config.yaml
hidden_size: 448
num_attention_heads: 7
num_key_value_heads: 7
norm_place: "pre"
attn_scale: 0.141
tie_word_embeddings: false
init_std_qkv: 0.0319
max_steps: 11423
MLP neurons of a small language model. Each row is named by its layer, matrix (down: output weights) and neuron, and shows model dimensions 384-447. Each number is 128 + 32 x the weight over its row's rms, rounded and kept within 0 to 255.
After each neuron's rows, "raises" lists the tokens whose logits its output raises most directly, leaving later layers aside.

L7.down683 [143 184 174 157 147 119 150 140 130 105 113  85 135 103 103  92 104 205 149 163 155  53  67 136 188 149 152 101 149 123 150 156  77 114  93 147  66 155 160 104 127 166 168 120 105 166  80 150 169 115  93  87 114 177 116 147 145 113 155  93 148 138 159 130]
raises: "). ", "199", "200", "ed", "Ed"

L7.down1869 [125 112 138  69  77 127 120 195 110 149 146 157 202 135 122 149 156 123 163 137 144 158 207  90 125 128 153 106 185  93 118  94 123 161 108 146  80 129  91 171  60 106 148 133 144 170 155 128 157  72  98 106 104 169 141 142 166  93  96  77 112 101  54 153]
raises: "appearances ", "heard ", "appearance ", "left", "arrested "

L7.down1803 [106 129 109  68 111  80 123  98  78 124  93 120 145 124 133 130 120 156 123 124 147 149 133 157  91  81 149  99 120  82 100 128  58  84 141 147  81 151 160 154 182 145 138 141   0 168  82 100 154 160 136 120 144 118 172 118 149 108 167 146 124  76 126 136]
raises: "196", "195", "199", "201", "200"

L7.down580 [122 150  98 106 111 116 172 120 153 173 142  95 165  96 180 109  67 136  71 148 136 119 110 126 126  86  78  83 126 116 117 102 124 149 141 119 182 126 150 142  93 140 139 165 135 135 164 140 127 172 139 160 155  88 137 174 173 109 130 142 205 157 124 172]
raises: "and ", "lives ", "==", "S", "graduated "

L7.down2642 [120 186 113 172 122 147 104 116 146  65 156 159 148 195 115 141 152 118 158  68  72 159 143 147 112 153 122 125 196 100 101 142 134  63 131  44  39 125 153 169 131 128  84  46 118 124 104 124 139 141 109 134 152 100 104 119 169 166 106  95 105  94  96 119]
raises: "to ", "ol", "lif", "ted ", "lified "

L7.down2637 [ 97 135  86 109  76 150 154 129  96 154 128 202 111 110 201 130 173 185 123 132 158 124 152 146  92 100  86 102 154 120 104 158 197  96 106 102  82  86 145 113 162  97 119 140 127  71 128  99 167 135 122 131 108 131 111 123 142 141  60 144 154  99 139 127]
raises: "″", ".", ": ", "Apps ", "ort"

L7.down791 [120 209 130 114 141 119 156 109 142 169 117 185 173 141 126 132 163 150 148  99 101  87 144 148  85 182 121 112 127 126 162 143 138 107 136 128  83 172 103 144  86 174 144 159 128 144 131 168 124 169  96 109 152 124 105 133 155 111  92 146 107 176 113 121]
raises: "_{", "_\\", "_{\\", "af ", "fellow "

L7.down2264 [145 157 240 155 155  78 129 122 200 117 143 188 114  94  85 164 136 151 140  89 138 156 117 131 129 145 137 159 155 207 137 117 138 171 134  99 136 188 123 109  92 133 156 124 119 204 138 103 149 130 130 111 164 135 167 179 127 135 121 155  69 124 124 166]
raises: "ide ", "ense", "es", "found ", "oll"

L7.down363 [126  84  82 124 157 122 106  98 149  66  78 105 146 182 117 156  76 105 158 118 129 118 132  73 116  96 112  69 170  89 145 102 112 136 184  97 144 139 164 151 187  83 129  88 137 123 142  61 134 125 101 153 150 137  70 114 110 193  99  86 139 139 150  57]
raises: "week ", "year", "week", "year ", "day "

L7.down234 [111 114 146  96 121 146  64  73 139 103 142 112  86 136 134 159 161 169 136  96  85  89 145 136 142 152 174 115 112 100  97 147 111 171 178 138 114 114  78 131 150 116 128 100 135 107 111 182  68 132 152 135  85 116 121 119 132 148 137  64 119 133 111 157]
raises: "city", "village", "city ", "village ", "state"

L7.down1376 [ 95 140 182 151 131 146 124 150 150  92 106 115 119 160  77 138  84 162 173 150 169 113 173 134 135  79 128  63 150  98 141 104 194  85 115  90 145 155  28  83 171 115  82 151  54 160 121 151 121 153 117 101  67 148  73 108 119 178 149 121 133 153 171 114]
raises: "week ", "year", "week", "year ", "day "

L7.down1354 [118 140 157 150 115  88 114 114 124  67 115 159 105 129 152 138 163 154 168 123 153 185 186 143 140 132 160  86 123  83 105 150 155  33 138 149 136 154 237 185 173 123  84 107 147 127 164 164 196 139 113  96 167 128  87  49 131 110 140 145  74  77  87 148]
raises: "was ", "is ", "has ", "dates ", "appears "

L7.down1349 [212 189 117 102 128 145  77 178 133 165  95 161 152 104 140 130  96 193 108  78 149 174 182 124 177 156 118 153 123 150 106 163 140  91 143 126  98 133 132  60 151  89 167 155 142 167 162 122 144  81 149 172 139 112 145 111 101 131 121 176 122 140 150 113]
raises: "1", "Jr", "owner ", "who ", "3"

L7.down1667 [157 141 171  84 101 109 128 132 131 116 103 120 132 148 138  58 171 144 103 142 186 114 148 114 135 112  99 151  50 163 148 124 164 121 115 103 141  76 144 127 114  95 117 171  86 136  88 129 116  66  98 134 158  62  59 136 147 101 140 121 116 116 110 162]
raises: "as ", "as", "asi", "ote ", "As "

L7.down264 [100 107  81 137 120 116  64 120  84  69 136 130  85 101 110 133 159 119 113 119 119 207  87 158  79 120 127 152 149 146 224 136 120 144 137  97 124 144 112 142 147 148 197 109 147 146  75 105  84 138 127 154 137 104 135 143 114 122 128 146 166 135 133 138]
raises: "about ", "of ", "over ", "About ", "whether "

L7.down1550 [122  97 106  94 127 147 163 147 128 176 158 146 138 124 192 141 169 132 154 110 163 108 179 152 161  85 149  87 156 181 108 145 161 121 128 117 152 176  79 122 209 129  91 198 204 137  61 120 141 145 181 144 121 158 133 142 113 137 156 130 171  92 165 111]
raises: "promote ", "protect ", "develop ", "establish ", "provide "

L7.down1281 [110 106 120 119 163 144 101 151  97 107 102 167 116 120 200 130 142  97  60 103  89 135  95 119  52 124 116 122 137 111 130 126 148 112 114 157 160 174  67  90 128 120 160  75 174 140 148 118 202 167  87 169 144 171  89 106 166  91 148 183 130 144 165 137]
raises: "well ", "well", "they ", "details", "she "

L7.down82 [ 77 161 137 162 117 160 122 104 194 117 108 111 136  83  91 103 139 167 116 153 121 139 140 118 120 114  97 187  94 149 128 174 152  82  75 128 109 121 115 119 134 173 127 122 115 145 114 138 168 167 102  98 122  91  57 154 182 130 109 172 137 167 110 178]
raises: "conference ", "meeting ", "petition ", "bill ", "memor"

L7.down1531 [108 130 116 112 154  79 130  46 127  97 133 180  60  73 151 149  82 112 126 115 163 131  75 130 104 141  95 123 167 160 122 120 124 116 131 118 110 130  66 136 150 164 172 105  75 160 127  95 159 200 105 145 162 139  99 104 146 150  66 185 149 120 118 169]
raises: "way", "way ", "Highway ", "Road ", "Route "

L7.down2082 [ 96 140 131 180 136 183 126  84 141 124 171 150 100  35 133 148  95 144  86 100 124  97 155 108 109 116  83 115 123 120 129 115 117 108 139 123 121 181  83 185 117 163 143 154 143 132  55 102 144 114 126 103 255 120 195 159 119 179 116 142 146 141 104  98]
raises: "— ", "- ", "−", "Won ", "don"

L7.down2278 [185 143 136 113  91 103 130 129  86  61 144 111 107 113 128  96 166 135 105 109  75 107 113 157  79 140 107 146 144 178 145 122 120 153 145 110 169 166 170  93 139 134 114 156 207  34 136 117  60 178 103 169  98  79 139 143 127 175 115 161 118 159 170 167]
raises: "less ", "less", "more", "five ", "between "

L7.down971 [109 186 109  87 133 190 133 132  99 127 126 116 110  97 108 179 141 123 180 163 117 115 111 137 125 164 176  83 126 136  75 119  99 136 128  95 131 181 125 135 123 133  82 128 125 137 189 122  93  98 159 153 141 117  89  82  85 111  92 117  91 122 108 159]
raises: "village ", "town ", "village", "communities ", "district "

L7.down16 [170 121 116 166 138 189 132 152  71 110 127 158 192 128 156 123 107 165 101 191 113 130 113 164 131 142 110 127 154 121 105  97 152 157 110 136 118 193 115 117 125 154  95 119 198 124 128  94 172 126  68 141 152  95 163 101 176 154 111 148 125  83 127 149]
raises: "down ", "well ", "down", "well", "up "

L7.down1752 [168 111 104 230 139  69 157 128  94  79 125 137 166 129 143 131 122 119 140 163 119  89 159 117 108 198 132 140 150 163 115  97 149 104 151 120 103 132 103 184 150 163 151 150 125  88 132 165  90  99 134 136 117 144 132 128  94 160 151 158 107 162 105 116]
raises: "own", "Succeeded ", "land", "own ", "country"

L7.down2323 [178 150 104 121 105 181  95 157 125 167 141 108 151  97 146 138 150 161 113 166 171 184 132 135 107 177 102 133 128 166 142 136 145 112 167 127 101 119 111 137 121 129 128 105 196 140 159 120 166 115 165 144 123  69  51 163 100 140 133 100  93 166 156  93]
raises: "years", "years ", "months", "older", "seconds"

L7.down2385 [200 137  67 150 120 136 116 120 127 138 136 127  99 168 110 169 123 132  82 116 153  93 204 132  81  92 175  91  87 137  95 165 104 119  98 137 121  90  73 103  94 184  87 154 169 108  80 140  84  93 104 120 137 153 205 100  72 130 137 105 158 127 173  83]
raises: ")==", "aceae", "==", "record", "football"

L7.down480 [145 198 133 112 205 146  65 115 110  96 132 116 187 160 176 221  72 108 149 150 108 151 101  89 187 146  86 130 114  55 116 135 184 174  67 134 106  57  75  68  79 140  86 135 114 107 114 122 154 146  84  98 180 133 166 149  87 144  80 164 113 129 134 149]
raises: "st ", "ee ", "nd", "eme", "st"

L7.down835 [131 169 132 158  96 207 110 139  90 130 100 132 127 164 202 191  93 167 123 123 146 120 132  91  70 107  72 129 108  94 108  97 155 147  90 126 125  95 111 134 186 133 134 112 143 149 136  56 131 114 122 111 154 102  87 166 146  89 176 158 125 128 119 152]
raises: "being ", "winning ", "becoming ", "losing ", "taking "

L7.down1043 [ 99 113 108 158 121 148 158 124  97 174 136 128 142  96 104 117 117  77 109 127 154 178 122 128  91 159  60 144 122 129 130 156 176 122 140 115  99 164 148 207 149 130 156 104 129 171 134 129 115  94  87 144 128  67 127 117 122  91 197 150  86 128 181 130]
raises: "ings ", "aps", "ings", "ich", "icks "

L7.down488 [132 169  99 145 119 162 116 147 132 134 103 115  90 192 147  96 184 130 159  94 149 138  89 176  83 186 146 108 173 169 138 141 149 167 120 108  84 143 189 117 103 117 126 113 140 151 164 153 123 154 101  96 131 150  92 126  92 108 131 126 116 113 118 104]
raises: "when ", "ail ", "when", "before ", "ago"

L7.down454 [133 111 118 143 157  99  94  95 152 108 138 180 179 178 165 114 136 177  79 105 147 177 123  85 132 127  77 107 122 156 123 142 108  82 153 116 174 140 135 164 110  95  97 131 237 149  89 100 158 134 122 171 100 143 179 131 131 121 164 185 105 152 138 129]
raises: "was ", "were ", "lived ", "did ", "had "

L7.down2132 [168 145 177 128 168 139  99  63 126  64 164 134 132  90 114 139 127 143 153 107 132 154 105 119 124 129 124 143 174 171  80 111  96 167 166 167 125 155 124 151 104 150 175 112  90 135  94 126 182 108 134 110 123 109  83 123 239  67 132 103  91 155 123 156]
raises: "world", "years", "sense ", "way", "way "

L7.down743 [ 78 183 189 143 105 168  83 128 175 126 152 133 115 128 108 126 117 114 183 131 123 123 105 105 134  89 109 187 123 110 107 148 141 149  50 141 156 120 120 192 181 168 117 116  94 145 135 134 123 174 120 124 163 181 165 104 157 119 148 133 124 133  89 154]
raises: "is ", "(/", "may ", "are ", "also "

L7.down2542 [114 130  45  75 152  85 168 147 140 123  89 123 170 146 140 186 105 138  84 118 131  73 160 153 116 145 187  79 131 101 126 136 114 132 141 173 163  87 175 125 142 135  75 141 123 112  67 124 119  74 110 143  93 121 101 128 170 108 120 121 133 155  97 101]
raises: "long", "tall ", "old", "diameter ", "long "

L7.down253 [146 111 157 150 140 207  97 135  81  77 133 101 164 105 124 131 121 156  50  97 133 123 162 129 100 145 131 130 165 146 141 150 140  70  82  82  99 186  67  81 144 118 125  96 115 140 108 140 159 117  86  95 134 142 157 157 113 124 101 131 166  95 108 127]
raises: "birth", "date", "marriage", "husband ", "day"

L7.down1015 [ 67 103 156  74 146 143 136 104 137 124 135 127 106 115 122 127  79  94 133  87 107 179 187 162 185 101 134 127 187 121 105  82 169 181  74 112 130 138 111 120 103 110 155 143  44 100  84 138 143  72 112 115 103 145 196 141 134  80 104 133 192 142 123  91]
raises: "amy ", "ami ", "ami", "ama ", "aki "

L7.down569 [178 121  80 137 107 119 145 143  94 177  96  96 130 123 106 149 135 134  98 154 128 150 122 116  96 115 113 121 133 173 106 124 135  59 109  88  64 132 106 151 105 147 151 119  96  98 136 167 131 132 105 171 148  86 146 163  95  62 110  76 149 132 103 122]
raises: "USA ", "SWE ", "GER ", "PA", "SCO "

L7.down1301 [134 116  97 143 180 126 129 120 136 135  99 127  74 139 178 168 169 150 110 172 131  89 134 153 212 197 118 149 112 172 172  95  88 112 110 165 104 132 135 102 110 129 177  38 114 101 106 112  82 130 169 191 131 120 120  89  58 140 101 160  94 152 140  84]
raises: "ron", "rum", "ron ", "rel", "ran"

L7.down2321 [ 98 165 148 109 155 187 104 112 109 158  72 162 127 143 114 158  72 168 101 147 126 111 137 146 103 164 195 162 106  92 107 103 141 152  96 128  81 139 100 100  75 145 114 118 205 138 183 167 118 104 136 101 144 106 127 173 103 130 131 151 132 124 100 115]
raises: "approved ", "fined ", "said ", "reported ", "announced "

L7.down1375 [127  48 137 144 186 135 117 123 125 118 140 124 171 107 126 141 144  85 105 133 109 104 194 127 156 120 109 156 128 178 125 143 138 146 125 153 109 178 169 143 144 181 141 160 197 130 131  96 124 153 151 125 243 113 200 179 103 132  88 218 110 187 102  91]
raises: "−", "0 ", "+", "- ", "68 "

L7.down1546 [142  75 153 148  86 154  99 168 112  93 135 119 109 136 125 129  80 180 130 118 135 114 185 131 118 154 119  53 110 202  94 166 185 138  71 115 195 118 137 141 121 187 145  71 129  89 126  88 172 151 171 148 133 139 121 142 113 159  70 133 158 135 138 100]
raises: "ex ", "them ", "180", "181", "190"

L7.down141 [116 123 115 152 105 112  91 134 133 131 147 107 119 181  70 122 145  93 100 149 127 118 154 140 160 111 123 113 142 134 177  69 117 111 101  93 163 178 131 120 148 176 110 130 210 153 110 155  68 161  92  92 137 173 115  96 157 128  86 161 141 155 101  73]
raises: "his ", "her ", "their ", "His ", "sor"

L7.down1012 [141 153 119 124 186 104  95 144 122  84 110 113 135 124 142 190  82  87  73 119 204 151 139 112 137 144 153  77 150 177 160  80 172 116 188 103 101 129 138 133 116 111 138 108 158 113 129 100  97 126 151 124 123 139 188  94 130 134 150 111 147 176 131 118]
raises: "years", "years ", "term", "year ", "term "

L7.down1500 [146 104 163 114  99 137 137 137 142 163 100 176 108 109 141 133 177 154 146 101  86 124 179 100 169 174 140 141 149 132 156 120 173 147 204 136 151 124 142  69 102  93 117 120 219 117 160 144  39  94  96 221 139 136 115 109  76 155 143 108 146 143 148 135]
raises: "whom ", "named ", "defeated ", "hired ", "selected "

L7.down1571 [134 123  99 137  77 169  88  67 164 138 144 161  66 116 108 158 136 133 129 120 182 160  97 143 132 129 130 170 149 184 117 163  73  93 116 100 117 131  50 142 168 131 201 198 130 125 156 121 119 141 195 167 111 171  79 155 131 102 118 159 106 130 142 134]
raises: "runs ", "running ", "passes ", "leads ", "through "

L7.down4 [132 152 172 102 151 131 155 163 192 113 141 116 120 116 153 162  78 134  88 147 140 175  86 112 146 149 168 153 182 155 139 111 139  59 158 164 168 166 156 111 103 157 102 162 136 121  85 115 156 101 170 142 141 157  58 113 148 140 156 119 109 147  79 135]
raises: "years", "since ", "days", "days ", "years "

L7.down2138 [151 124 124 148 155 130 130 117  83  67 136 131 149  64 149 145 139  75 102 145 114 148  78 123 154 101 183 136 108 129  95 127 122 142  97 152 100  96 159  68 153 135 117 137 159 110 103 183  74 112  81 104 116  69 103 191 162 176 110  86 118 130 116 127]
raises: "am ", "ities ", "ities", "ine ", "le "